Part of a small language model's weights: MLP 1536 GELU, no biases in attention or MLP.
MLP neurons of a small language model. Each row is named by its layer, matrix (up: input weights) and neuron, and shows model dimensions 32-223. Each number is 128 + 32 x the weight over its row's rms, rounded and kept within 0 to 255. Numbers have three digits each.
After each neuron's rows, "fires after" lists the tokens most often just before its 100 highest values on Wikipedia text that the model never trained on.

L2.up1168:131113111120156031177105097168138127109163077100093098129092123114143122120048164088087106203128136179113122103137117130102094139112118141119125167151148129169124133164075121176127172140115134179133155100125123111092124102102152107169166091111108149158110124119087156085151149123152110124133139134119128193135122126125160115147140173049180105046144084086155124167096152085107145137110166052149141132100151149073150202098127073124102137102144149172128135129148095140140146116108179142168066167189059101151103117138108074151104159154182089159161175162162107092130141090154142031
fires after: " D", " A", " ", " M", " e", " E"

L2.up413:118063145121096065137137126134081165079107138055112147088113106155066100135165141129132105078130115166118062145102169109135095097110218168075161118121126108148107114115137130127117167117159052150163093170176162193043098141180096159118146174126170093121211195057113125157147134105138087161069126073079146110108090140114134136124093090176147139104124156166125091188106112105114156100111141109076123106167055099174157107129152112185095106167080103115122138123136080142126123069124072096158067119114170170171100175143120098133109174093149105133075197163151172118121133133156140176
fires after: "at", " h", " a", "ain", " o", " S"

L2.up124:103119092132108151135079154126178144145095134137118085115168097174092129058086189164148147116144180143136106119064101073165129123145126184155184181143168133152185140156136092065106157130206141144131166102125109085145142142108063185139076125131146119148102115142148126140164132130087158113094088156100047112128154098140136110100106130170188108133142107113145079082156115168124074088121127146151108111114121059098177183173149118113101138178124147121151139137087138132143167066174141133085154128104147120146210151182187154103189166137172161130216127094143121174167095054191102101
fires after: " r", " R", "R", " re", " ("

L2.up1435:146135138114133084109176108170174143152134144133117106165143094142106127155151142095138138140118085179169146137091112212118124129127112159089138096128142049121102119159079119110131091192132146133150098058154134107143128091100146102182144096114113168137068104063078151119149129137131109097149025122106096125151150098090145147134119139112140127117142102164137104216157101082143154117139112121138099119110139182083139127098124120186084109152157093121147141124122107196107099100101141172121122201130101093137130122142135120184220143129114140102116115064107196103139177136107081082
fires after: " E", " a", " e", " A", " O", " o"

L6.up53:123122146153136159106109127182134086174141131053102140084105131146168145117171131133150108137137118209137124141101077144173110150153056167101125101171126151142148128182062122093078147158148076134106115136181126204129102190111135088130149201145099129148181119113190088116165186153112175113168145091124120120132082142090192131094110145146128070141154146132116119108153061111110143104099147102127158154150168150158115154112078184100174134073158173137106073081058108128075104114124168087129146086144104124080088152070126087161145134152059173132124088080128097113081130110111137111
fires after: " f", " F", "ec", " the"

L2.up1046:099120083073121056151169183131155063136132143109141145092157181124180108136158111122114137112138148125163044106137154118149149154140127144092109150097133145063116098079121171171091151085114128113163128115110127071081133121147136124137086143170163112108110101113123096141137164083186042166129097144147108164115129050094101137124153174101120184100136152125126171178112129158091081147138135094077192094183127105157092126096149103063135173160127101132133141151076139117115185142149096114142153140104142168160080155101114163154108152189189105144103113127106116119160140102073109095
fires after: " Mar", " Ar", " D", " H", " v"

L2.up1049:200168145138100124143079096135085118145125089200125086164081130105140175133180104069095123092079106169165115110120155184062094148122111189093101132171194148158144187170092150172083117120151163161186121069152129121169128116125094108161148120198114121141100103145089170083110088142141200144134113157127156124146139082131115173165098146149120219123125139134142100106147153119074126109129140110105086128108091092115113121158086155102095080112122171115155195089112148109135104127142134194085125121122120087093086105082128166132138120146089139155149095124161128141099169159141139150
fires after: " c", " n", " w", " N", " st", " s"

L6.up868:115158123145148139104114050170072077146077136068161089120095104105179122146161135092142103118126152152144174094127195177167139048125145141104112084098105101165160064131070090108132089067116125113159172109179162159117105139101130134146124118148113128140124169137160144175122165106093115106140120149079119078111120112172139144195091221106110122110183146119124088097201103071101119084124141143104149136077148143157149157116101145170159118080166138159173121098114154136139190116114167151163126153089133139148089139185130065116118125106081113099109200076133113133146144156070114111
fires after: " f", " m", "s", "ec", "ers", "ic"

L2.up216:103123101150207161078118095097189128157128108159075153128157101177140109135131177115146176107102106168094143171123112082116176097083163088121105097137154119145178072102125096138194158116183070130104122113131101064099116083105110122115111121142127065099156176131117106045129130071134107216133130134105195162131160126141164137133169105100164126119101139192212167115114090107110109152120116130139110063110123091122088171146144137128109103124101113134130081171105149091191144125151090138181179097147151169157106139120100074077076170093090132134084129116114143140090114099164132148
fires after: " W", "ork", " J", " T", " w"

L2.up339:091076178159159142145201093067103112164160101126133134141119149159146118099078130084182129155153112153101092163121122118084145130145117145127089093136136098096169130138088121118142124136126145129116128162215139093108142094143124207181171118098105126093140165138152142039158141140118106186123204154123122097117089132096113150115198159097143098058127150181090118103073112169091142146130128091093171150133105122156119135095100085103113108143088062162115070133125159140103151173165088115142075172099060124136163175077144094139146163172081135068133102156130108078141117138172085165
fires after: " h", " G", " C", " H", " J"

L2.up770:127118067093132168148100066149093114089113074109139135156143113119090148073120103115113136144140161116114128150132145143124154138175127144120121102114140148128100116173152091095141138102097107138120072126148093138132132128132071115090130134085125193184092089186161161126164139100160181117121081062167132158156154065102135181143112101112132160130153187151146079163094132144131151119061133196138099089124201116098140151167101122164124144160108147116113184135133099134117124103127130118093149075187203105173084127158084115123124164187087169089147156161169180111153102163148144182
fires after: " b", "ru", " l", "re", "it", "ord"

L2.up1148:090100060108148157130151116156113123081110089160119102169137114194164129097102162151092148176084121146105180119131127156113148113160143139090120093094098208145157080145138142099168113095112097118198116123156155109144115220113099167128133166111152079153175090103146147116071100094125070081128133073133128154120158146112166186145128138119119087072132166115122104093104132129117132111128162133068132149103130115121109056102119140145186124133095148158107129124118191160128105133105111144148161079100139186149134121157120138124099093186014161186121094115083148139074149106136151163
fires after: " T", " t", "os", " K", "ar", " B"

L8.up548:178132097137171159129166126116116123091113066110135121113064108174098125136120135133154115125188156117134168158143171083142119094090107046116096120090144113116118135149093095125080127099207152149069131134186088160184106120108157116153142077095142141217142095128181037103095106138167169134107123153119199191169189142164120074156091080138109121097052147178155154149112160144137142163135112130136081139171079135142074147090154144133130160050125109099176131128153147095164109117113106069126115109104181122142132124154154169134097136086087089143110078123121150162102116130108111172
fires after: " ", " re", " d", "re", " N", "n"

L2.up228:116188161174137119155127146088165140113090129122116153117111116153037103097139174118202120111134151149127092093113112140142161154071161080181073123148133175083146142142118104087208113096129123057161106150128188102119183126130123179147216143095115067132063097052153126133136146096159097164179125129108163115172159058110155153144132119115108149120133187127087144078065122120150118115174129119129152166129122114137138096117108075098139103131096091130143113166159063114149118124078189130143119121105098105157165118113121142112103155110114143107118052104131112123117151120128120124
fires after: " J", " th", " wh"

L2.up381:155063131162146095131163155140091144097101103127150148186115159103172180126046113114139104162130195091127090084116160103146114116137104086106135091129140138124096170118154118135073126174134075119143115138144126096166130118086134131070087099157181179103104173132158187150163122073116111196170118136119082079106168141177161139172098142173149076100176142134185082140127099134115155114092120108077174190152131127125159116098216139154122147103107120165131107136174091112134116122112148127153169101093141137133095101125113179094120141045172100165126124121153160064083072092105135098
fires after: " L", " l", " F", "ear", "L", " f"

L6.up1064:162137119119082099153129138092091178144092108136072119065171096196150141155119086161141101179163163118121124115159137121145140127132158113214147086058163096108116084150126147174156097021093144135142130132063112127121118103092133115112121077104149078114172095147186117152168146159069143107144189166140128124147144138139107129137122143191166147138160124153125140086147108151086117088129153178098210167131159105146127094124135164126166114186114062088108127138114132157150144152168069120116108130111117125074102114205136174166167187097132150126122115092087133121109123109135153176
fires after: "o", "l", "ir", "ar", "ul", "en"

L2.up116:184110138078103097137141116140088168167122056171144130132157196070178131144128127081127090190137061095114110150086083157066095122074126121117170153102126144163125172129090141122110109068184103065162087138088154123126070136098114132101102137191115169185110169185120108153141104181118114153130126108113116157128118155165116130163113098119141137103139079135121066126151130150120104096136184081101084106199162126136166142162085095147071113186147191135114178124105178069138169132116104084130102132116129167130099112122128133111143070109141132142162045155115157087089108107107086123
fires after: " pro", " r", " w", " con", " c", " \""

L2.up1355:123167133130140084133114139156103182094075136134111083088112145128101141086156070113153137156091154153082157084138121127105112094161126146086179125163115089179139096140145169118081157166138129084115158111186125115145133137095150141178150101105199086174185177215086089125171147048097102067122188099171128037116093097132160123152136175140083138144130125116165149154137055095178144139128143072132154158131097095165115150122149164166129160147142231130132134136135148146076137133169157109127139164116033127127132108116151133163136082130112153072137157130126120130089108166080124155
fires after: " ", " G", " C", " A", " c", " g"

L2.up505:145183081146134115142137141142111143160122155177122128084129127136168054080078142100115133067132123173135148100068132090065213159093126123126090140169164156140113141088186093131126114177201126113184105095076131122106156127102130161129161118121192185151096158137177084136082138149154062106070094105093163126109124119106141131160133117132136127087148183108142140155162110158106063121149108121106081148137152096192092078095187117135122122191108104106095086092075132139093156100135037127146148147152182149200127186119112095158151140127100153147132140146109213097087152154128129110
fires after: " un", " B", "H", "o", "u", " W"

L2.up746:112127177155111145079124165107080108070100076087123150133103143127093132129107157128196110145110176135115122075190062189140123158112086146081142131136110137103080180137183093083157097155152123132098167161089182128177141145131100094138126160142124183128120124170142120134140116119151168077202135023149135085152120099143139146143100173128114212174182153087121106156184126120119119170120145114146151124156131150128136110163096124142120109157122144089149145085148095137154063157165114059134120117131144146129074089147131154190153056112163165126169149194147121085121107166180110107
fires after: "re", "ru", " the", "v", " be", " m"

L2.up344:136118161098088098113137116129122156108197116188108156101180120178124170179153112150098132133203162123091102065166087142102150108134138139136097097105125124045131089093061180205085081151104095175112120134106092097148170181118105122140095123100139126071098093127133103114143059082135082128143129154164163091087151108077098125129136122135113127152163120158057172121111146147151105067101163130141116078094186166132145103114096116145144179197112162104139093080103162114149162089207144110134121188111112133118114125144099164167061135130094084116193117103066121156097153131129119164
fires after: "o", " R", "er", "um", "ar", " L"

L2.up466:140158128078095099108095127104102124097116129175118171205170128129125140154063106073175190147148066121153167175110155097098186085092155129167124106122212115124091165101154184164145134137119095096137077132130129097169113131148108127169162093102175153159146151112096139111120139135113123135108108100082140107172174125122139148080125111146122131098151150121174130139128124112164151090128070115162117133149147146106110135132157103103070111108132139186168167140116104135074065166169112087148169129133197108155061141057058117162119181101172149116116134057104144080038135145126146140
fires after: " h", " un", " L"

L2.up83:138137161148139089202109112109106084154160106078108139117103149129164150094109135134097114129136140112208133127088111161113124113157109075160108128131047137125110151083129106129141102151139136123156189144123183112103137145148113136158136111095107073159063175108109112083042084122108155146158148089146142146186163084130127119106125132173139105089070114113139057177108175184129169143106120138056129112117137145197171201074105142102125120068173132136188135114117155158134111079177153141138094140097119104102113077091196120137121172084179150088145187093183152148177146143107172132
fires after: " H", " K", " be", "av", "ud", " sh"

L2.up1296:123158172152148079202144112135152120125100115088115163154119126114113093125180201107207161114118119098121114117118123105120150098105122129163073161138156151176128118083115183143129093155145108114104123165156106137144127121165168206135145126093088087098112165169091074121070147132124082127072119184115147056107092201142089180136166164100160119138105096154150103091177128143137120060104163101140142113118141113144163186135097130072095133104123176147166104074095169101129111083173073154076112168089121123116140136134124130134126151159185132158078110133088098114116119094102106071
fires after: " ", " r", " st"

L2.up824:144102085093101109137110068137118111186124125151098110158200157159181160114138112130114085112143134128099172143134156150127177204140089121137147135159170096182162130118122091203170074112128135077081127114175125127151099075168136152123114132137141145127094116132161115077087144108149118070142111162167196078140140091140096119115190109153130166154100169096125087129099091112127154124081199145114076108157177099083160157114082114113091103120177189133116095113189192113091159149111078128144118135127160072093165101184129108132128131168148144121119117172135142165071101136140066157
fires after: " st", "amp", "oun", " R", "re", " L"

L2.up286:138156128072117112208206163081141106082110175128152122114097128171091124132096124141127115154149121159143122112097126145139124153109114110126127150133104085128170120159103134149184112107109109100097149116152115145128109151102203179183143105095199173116131138118157104057122185108167126155144168169168193114168112134090083120158111155044148101134150113089148145108154131142106133067165136101114097097129044071168119099127143121107157091142119160146125102096124190128104122166102158066168059155144149109128112146098142156110147139188100084102132115134115183069142128176143080102
fires after: " D", "Q", " A", " Ch", "h", " K"

L2.up709:146161185156127162141125176151053184151152111140141191173205125077088149058063150081074123126173153129151160106125075070155117135139163133125116147144159120099075178066055128117140106099130127132129129133127122103045095121193189138129118102066177087187108149126125133081107170105100158092140137108113159088207160148085140154117123170107132094106146143158140134104176139154106133185107169101128102160134135127141174079090142165133118123106143090179145109154081146147130112150155122126132080122119193136120118172102097120113190182074100118130127175106130176103112092141134106160
fires after: " W", " w", " ch", " \"", " al", " I"

L2.up1359:176117118149107109128134121176130111150124119132144110124126120172111064138073119188064142135151152133111126143174102129101110125096117169146096106126125143157156123175111086099157155114113091162108136118065164063109084100174153124119083126053181161184110157086151083196115139139079110044106143115098160098155152131125122136161100154137074153127125134127058122067149127153143093225120124047140125125152117169106155108167106148140133165151086104132086065129166158130124050141115130150093130148139153187113124090159116105106132105154161110222146158160084151100113139133145131129
fires after: " T", " t", " to", " R", " M", " m"

L2.up846:121142072117176154057114132118070136090083143090131116151122151158120200150118142150150126162133128115116106171158140157110120139069132155110176063079097158136127088140124197136161095199121048117150127108184115083204186179133120145118174150037144137164149167113177128082158155136128134122144161134112087143181124129145142176145121163082124086115056176096125072118099121138108108074113053166173152089164094161100103106045152155120140121095146130128129114146111136157109156187140135124105158095168095105077100111121144146150109128133143157117114159150100174115082157143119152126
fires after: " g", " L", " A", "am", " E", "g"

L2.up1424:122126086128100184127163092184127128163145126092140136154122129083096140182155187168140138170155085133055136120128101106131191039100080078115160086154108138062149171136168126186164101142084161148213113103099139137122128159146098084123079130121176124131087134090116143129078081109148142133182064126132165125084084111113181210117149099145153133134127120140081138191159073132125137147091105087118124123128121094151139158105133057109153136111165086087145111149151133163119104143102119165132108115126144169121176147123142125125091154141084150204093123139129169183106143076166140065
fires after: " V", "S", " v", "ic", " Al", " L"

L2.up89:133094149152120153158180156136097179106130091149062137099132105148130113095123133107164138154137085129164158145111126113098143186132168107126065087073095146150147161165104189128091102087170139127126129065103123085114104106170117160158135161156119074128148134155160146152127053137177139122123150059108141171149158133096141073081211125093115111154129097111138147166101133146144128131149123181148127164156177148052108117110142101065107140106108174094134076135143137101103158115157104160177062153111130166111167142092139116189173125152107127165099133121192153107167118145126120154
fires after: "av", " H", " be"

L2.up561:107082084148187113147122117190122082153108143130166103115099124154108110173081150150115152110093137161131107186165105140174119086140086078101177124115092113075114176115159184148086189170105118151067191103213125102112106091090182142193152154100171139147100157126175109061088158085109138152135112098110140140181148127115095120149131079073123112127104158160137149123129085158081077096125088113064136082211125153166194172096128099097124131149128135113164140140194121145156136115159136135138118169103157073142159072144124104111118161150132068169161094114136159086143157134151077117
fires after: "Q", " J", "iv", " D"

L2.up464:132144147135099094099164133206105090110132086107174098168167163143082132125114082073105168107146136098118176121102177118118109120097124118111084134146128153105087134161156154138110139082099087128153142148116115106081147078106170133120135079178155132130086131153183128112125113117147132237054121150162113142171135104136175143040125143126058127165111120133121125115124110125117125053145081179095179170176135167150118100141122124116127062081119169169088138114155154110149116173104123137132100104126129117102130119110083127163171181096089123142162132096149140078091152158066151140
fires after: "I", " H", " h", "H", " th", " c"

L6.up1335:165099166071137134104147107129173157162122157120114121141148100141135186156137121123112108078123105144078101119100092076039143162111134146158135112102188157162123181075183129106161190052094168138129085123129109121158103116115110137138177127056136066102180169189115104142085110090089207110174129134115104154135064103114152167151125203090157154116163096178111171130133161132128116145130135159148093141134131151142080155178143038117080146107105103127117155132124119139119093146098166156139117177118138107139091146129160154018091142165153141154053121143107119055148111136137123185
fires after: " W", " w", "ra", " y", "ro", "or"

L2.up541:129123123086139136128095163093142187120120128103092088081086103130127146124120179165137110122102166110137140115127103102157093164110184111177124135052153093132162095161125089138177091096074103107202116143106111113118112190145065179145114152154160122137115149095069160131100090172111176145105122097121112100161169123147169156120146137146161148125115124168126116068115185147163212123115138139150124149193129089133109131065115127089073139151085112103165103170092100107162182123132154067126078168097089072121079157127138165171074111107095110164190139075166064154140118159158129100
fires after: " h", " A", "A", " Ch", "i", "ov"

L2.up177:145100162126098093154164168172142103089162162103130148131106116116129118107173047124142121174090102098118165128089085114119145166175126188066154138106117220151136140135069154170093133102082141098166112116154137090197154094103119178128086181149146146161131072104157088111107086123134124103115126185202151078143129088149157145113141100119154146126112163133081173079171144128114108134226153174127158131135177165068189119153106119106123117119070167108121136147110155075126135052111120148132159145100153153112100082145104135087106119173061108133110059120072136066132101138188047140
fires after: " T", " t", "T", " b"

L2.up894:121069139170130112157125098156076114131128148168165149139171099037148143145072141112066133084083115139138118156194181140097078139132108155144125112189104150134062141046175151095110150138149102124183108143151131136088157186107144104107094099112121111164134123128164124079107068169133107135178118180076200141120097101115108099123194134138134146074183149116143171156115140099190108104123138062093149198124135143176156104122101080096135123138135104056166104075140115131133100140127063142116128132118091126144158123139140135128073174163069150134134119124157175112152115139159122186
fires after: " v", " V", " B", " M", " H"

L2.up1508:131095133167142122091077114122169142105112162165094064153167104117047095087121124149152115151153142124093108136139119144157098132136150172180164092140138081179136154079122160121106104087163161081115131165145141106143167106096117131165078163094124081106160134138085100138127132124127089106121137099092119037169172113053188145128146147150155140123162115107106192085115175127174159155111125145084137143147016103154083168136072076161078058199185188091169158094064146095111143146157173081112145133145138126100144129118131156142104104148150149054117143158109105160145055115135113144
fires after: " R", " r", "a", " o", " A", " G"

L2.up206:169111137178173101160136197112084199155133106147133160130133130177095163111116101103162112091141122115076143162117149163170112135099147166141122108147110125125126173195052140153126116133111122138149111189119106122118147182115152128175096119140136136161138153207175098101204072086109144058113094083179121116109094114114148082082122136131108164116115105129104128169152106204092120180128132091111157123146091086150162108156134173135162148091120098121174125119130108207082112165168207130183104122078135065186124125183145165109113099102125134159121107145061099140061134153138090134
fires after: " S", "S", " C", "C", " H", " O"

L2.up616:084083163149111131181145115138107153142112128080163133148066155152137060139145091122102114109101128094117168141091139106158139113121139104192072117136094077106138179102105144129136125068085094173130165085120134143071126137153178129138086185058143073103127145106133132142079135069124189125185158147136133111154166128176147141127090111093190139121145157102163153189134123123111144021134186138130104132164166100113104119139126160139153102102218113138113119155118187176152074146119084135148092155146146106108189163156092126162096105078127145137111125074117143172108071119089141163
fires after: " al", " Al", " W", " un", " F", " w"

L2.up969:121150119062119145135135098084137175098182119104122175121183156097096125096070131129130176126133126124164087143082174151160152140135119167145101165121061111175193103120131108196098157121046160112181128126100146115147106178109119163100082141146123186106106114109155148141121114139156082136127148089175107108159143109139130135145110110105133121123103171123140132118107127111158143027204133083143196116078107081192145101122123143109154106136092155087120176214110133104135168153070110081158133126174062127119101151106099164112111088122075136128165091187144122148113112127110156106
fires after: "ol", " Ch", "h", " ch", "ar"

L2.up812:117094123096117112158110106172168126087103118113180088147147137131153093125059157144178137131086117136052157048124140126140143161131117118129138064083168135145191143127117105107160212144113084063099147134105112119120124145163183158103118129059163162036145114067113153123133138132133122089166139103133043103084134115132161127187148109132096105135134188109112140124125053116143031175165126169200106143133127115082117132143102118115085168103141151115128161104099128076142111114088103149133159164138171160130148104186103138097126080162097116099095088118098157196086123148173153133
fires after: " T", " B", " A", "T", " t", "rit"

L6.up1471:113131139074145173155163129175131106125085144140074140117135122192130167144117163086159148088140142080157128096134139125157127114117143121151159105174098124143097162140132134127125088117109034054078076151182057158204111140123152118129129114154129193185092166092101130181104107123195108150089076098127183067168157120145104141111144118118148083068072147088112166160170102048130128150155117163124135126167117145108162136143123182148089167112114121155152124157145112128163154117129116113087100078140144111158109129195161098165085134161079114124138087148113127154200080102109101132
fires after: " ", " R", "j"

L2.up1300:146140177064127094125085135136092141125085074121132092134151127166112132107131086086157119134116113150096108150136171123150116222118157135132159079162084125088133120150127142143125122086130154115135117107142147112107113134108116126191140121107157125129111151058142173120075141120169136099098094071175165146188119104139092147183124104102138182153190185154114093135185104148133159191164066100115119181142158079132094141077060137132130132075081090067164161155140105130105159117151134126144122154103125196128210037094120080161092129139119134087131103121114170126176105152099156149
fires after: " A", " H", " R", " O", "pp", " h"

L2.up1357:106086072100169069122082175146145129121100215132134116132161088111120112095159105107145142096102101081069127176138107160107168130158076045121121077095124157152140100102148159130124108098154102105124076105119120152160133087144101200159138182164126118116176120099089168142056117057132120081146136125164149115120154105108195130152152068131164083087089131120084152102185122104113115123142159143089161177130128114142159169143073108084140093113106129104164128098066163150102129112141082187146137124127114102193177149170146122124083103149152175086105144152198182140136132145098158128
fires after: " A", "res", " P", " v", " T", "ar"

L7.up10:126113150091156193093139085103127139124075079105053108149114133158096143088121090153118163049105106155141099152117167097068118085170100114123120196139115095166165061124140112124188136128178148158097135126115137104143103170116131157133137140122182149162134120121102068134137093162113079183059092125170176131156072120193124128136135137145106086100152102046129140176136141117126168103160092100176123136155124150134154149127118061109151173092148104127164172113162085144059131155160103103190119129155124150139078111130106133105093158146074116161090175110163170087147193152125142102
fires after: "e", " ", "re", "an", "s", " a"

L2.up1374:179152129207174144126138151161081143141121080101150121089170179169136114091079144146187150094136076150166180106156132120094121055113086122171186117105142113182121138096075106124013142138142077141160100187137111095120135112156106125111109097154114103126137160143124172108110156141166152175083099171149105117125138138115137154099149175117167171104145115071136151134122115088123177172073127130096170088117149131150078123142137115076147121153122135137120123156134155148089097176119069106140098183090106130125063164210168121094136167138161156107158111096156087159118140075165097122
fires after: " W", " R", " St", " w", " L", " r"

L2.up197:137097179054096098102097148125187143166152092069078095124143106111131137120094084065097121106126090165152159155100153136137137135139176061108064083118084157068175121078088084174121143112136141153145129131115068133071055104160153161102116143174156070168101140076098136099127115068108120194147150082086138138195111130139119098132160138171148142118150146100107089159128210159095198114145067136091130112123088118141111131122122106107076100086060175119196120157122108153119148118165123094147104135166083175148079147144152077117100108099108140111097122093198131144121095134143148175
fires after: " h", "av"

L2.up830:110169168172116121201123163133108097148130105154154135144159113163148118091199138124169100139164126122144130078120099138125116137088162072187108111137116130109172199106042093113160129109176106120099157083122134115160166096181170113131125119098074141113117116129160108135166169169114127124143089095042155188209126097128131181112144114157135136111069178137100140122122100152143140161153166140126112156170134131127112124115136100162150148153199149151104119108170129133147136141117137114145139138167107144104122189099142100123123000086133125185159120098068083103151176074131138097
fires after: "f", " wh", " de", " s", "ist", " m"

L2.up826:117097114118111155136170107149118127099120174133155101125132098141131114160145168165150119117121153109163165197068093088157120099153140114103182117089150182128094225055140120149093141140131186127192147135157066114131151118110158169119085135129135153076095144129155083117103032057139105084100155120133137133098111118102100105094121071105137112093161122142082165195105056131129145166129164134088134169139104147224127113120070134141145105133171109103165155068191134174168136112147109189038094085171134098149106160105102121088145139153076148168160096092149149113101128138174166144
fires after: "Q", " v", "ic", " V", "c", "ol"

L2.up809:091086051169093136163122142112119148192143107161086099059117110171120136070146194130090140136106145153105085158102118108100083071162122115143151115136106113099131133126073112122131098114143146115132123135199141144069154096197164115080141105166137122111106073098099157164108136074178162081134100127165146164131101110071178121121080136136159185150037067149132145138151144159153144147151132093154106139142097124146181180118126178069077222122174137167080155089116138147123113128093122109132116114090193108091107121163123138084095185174140174158124128121096081188092098121108115142
fires after: " T", " f", " t", " F", "our", "own"

L2.up784:175167110184097111137113112161055169220133116141147161131147089126157153085141163096103127110092103135101177147139111136101121113132127131119124118142160124120140146125096101160098092131094163166081145152164121159204046136122113163124092106146083152119102105165154150131093124098094113128136106156089140114079164175160164144159145145120154178107116156126121083091195116122059158166088117144139065137159155107113116127170147120101136151083143165150117126169121155111177132105118077111096123121128140124149127090084084145140158137091189125163122065142084096068060090148104078136
fires after: " r", "ul", " st"

L2.up1205:143079142142148084149163123134134120111104103139142171135100151155097094159147154177123149165101113145096095171076072129188177111073094150161146101108171134089163101144111113123120094111145098134165105072137104125115168121146159216126123115075118082097150089117119168120116136104146105164172078063121099071199168125094162120148173139174057135120129168132072103109144100105131113116158178081148126157148147123121160129114129107103105114135118109132185134100088077082073114097137111111173168125075139189140042165166159185100134183166120050105103096145121151106122084153107121113
fires after: " J", "J"

L2.up126:183116165124111108162166118128137119049155120058155105138120155120109149100151170148193129100174125129216156112088148080122134052092132173107146135145138093134072126095130123080132135063125121178128097158117137156148100066188105122217105111119154108051098162119088100236099154114089135072126065153128131118149136140144129083124100168103192135155121129104135168172183072167143161122093129139159099078111154113161114128117192164099136129113068132110130131105153203168083107193102154119145096165101126140112111124119128144055155163080102164101089136141115108104153121131173146163
fires after: "he", " W", "om", "O", " w", "U"

L2.up1488:128048124095036097174117169145105145079132102155151116084106121135149142123117145137107135066153161135147180098155142106103168097155127130119162080151145129136131126126155101102108070101162127125175111115116122111103150167108110159062154100089083139148090172142133181121112113171079126133165144157131138149168155169157178171115135145127189045150189155115185123132146090160064145163105107116128209230094071107104139154174105150084150158073104140128097125129142122108117157089169091111158110088132100158133119146094127166100132157088113103142153084104166152110166098164133124155
fires after: " H", " L", " sh", "h", " n", " F"

L6.up697:100168138108145076075124122128127112074088143099107109197177156121164103136100139080152133102148151114121106133149068145117191112080144076137107081110088139151107115138132105156130147122112156175105067129105140097150113140105174147117153093095191159175116089155135060120166085151087166156147142118147174069088089083209118126139134151057132112140149161126096150175090083076150163103147086131118113115078108104130121116125116098139130105131163124146147151178115140153127131146145095144188103143158163129128152125140154121111110103157111118132103215096139144069048155108070158105
fires after: " ", " a", "i", " A", " E", " p"

L2.up1411:139124143119118156097137147135149195136153143143115151136113193154111111111076136111105128119127168124112170148093131139097133185091071126116077107122225102076064123111150174124128123118174146114093096170116092092182153161196158097128159122125153124104167193166064157082173155179151111070129122169100141084145164129093123118141132129126105116053076154112110133097082142055126178023163122081180146168095137100104110147161151117123124112137160149125136152116095166123117105157099180091159087126109112125084088156179118119140134112194098148143120147106119193152136172132111122082
fires after: " Un", " un", " Ch", " St", " B", " d"

L2.up1024:137116097123128093133128127132147172131130105164148134127171140147117130142075104148091118165130114122171056165102121144205106129094175147159137070152172116117130178154069097135135115094127163147124086124139092093136187145131164059160146117132183089111079159134146110138133124119135133065106145139085176158215191175125183120177083101137145161116140090106086123146127143192158152113130103031113131081131065179144207152164079202115096107095154149175080125142110169164135138147140157128137065129135165134130106145171085089123127140104109106172159147154081147123120105172135122090
fires after: " S", "at", " T"

L2.up1097:125108171093131162132097159111125162117151095114126147129134160168098174147124164129124127111150148124147070101101183090079142140122183099149172085125140093155165164136147130129179178156173082207104114097173141082142118103110113091126067089084112145158166169179114099097141165114168129160117122150100124116151153087097142116148091130082101160087160077054161163121154148096169092083095073164139148115053139120149132129162099181106159123157150170127149089074082172099151164132199152118160138153155178104177130097129123112146140109086126151172143113083148125159166131080122112152
fires after: " w", " r", " un", " W", " \""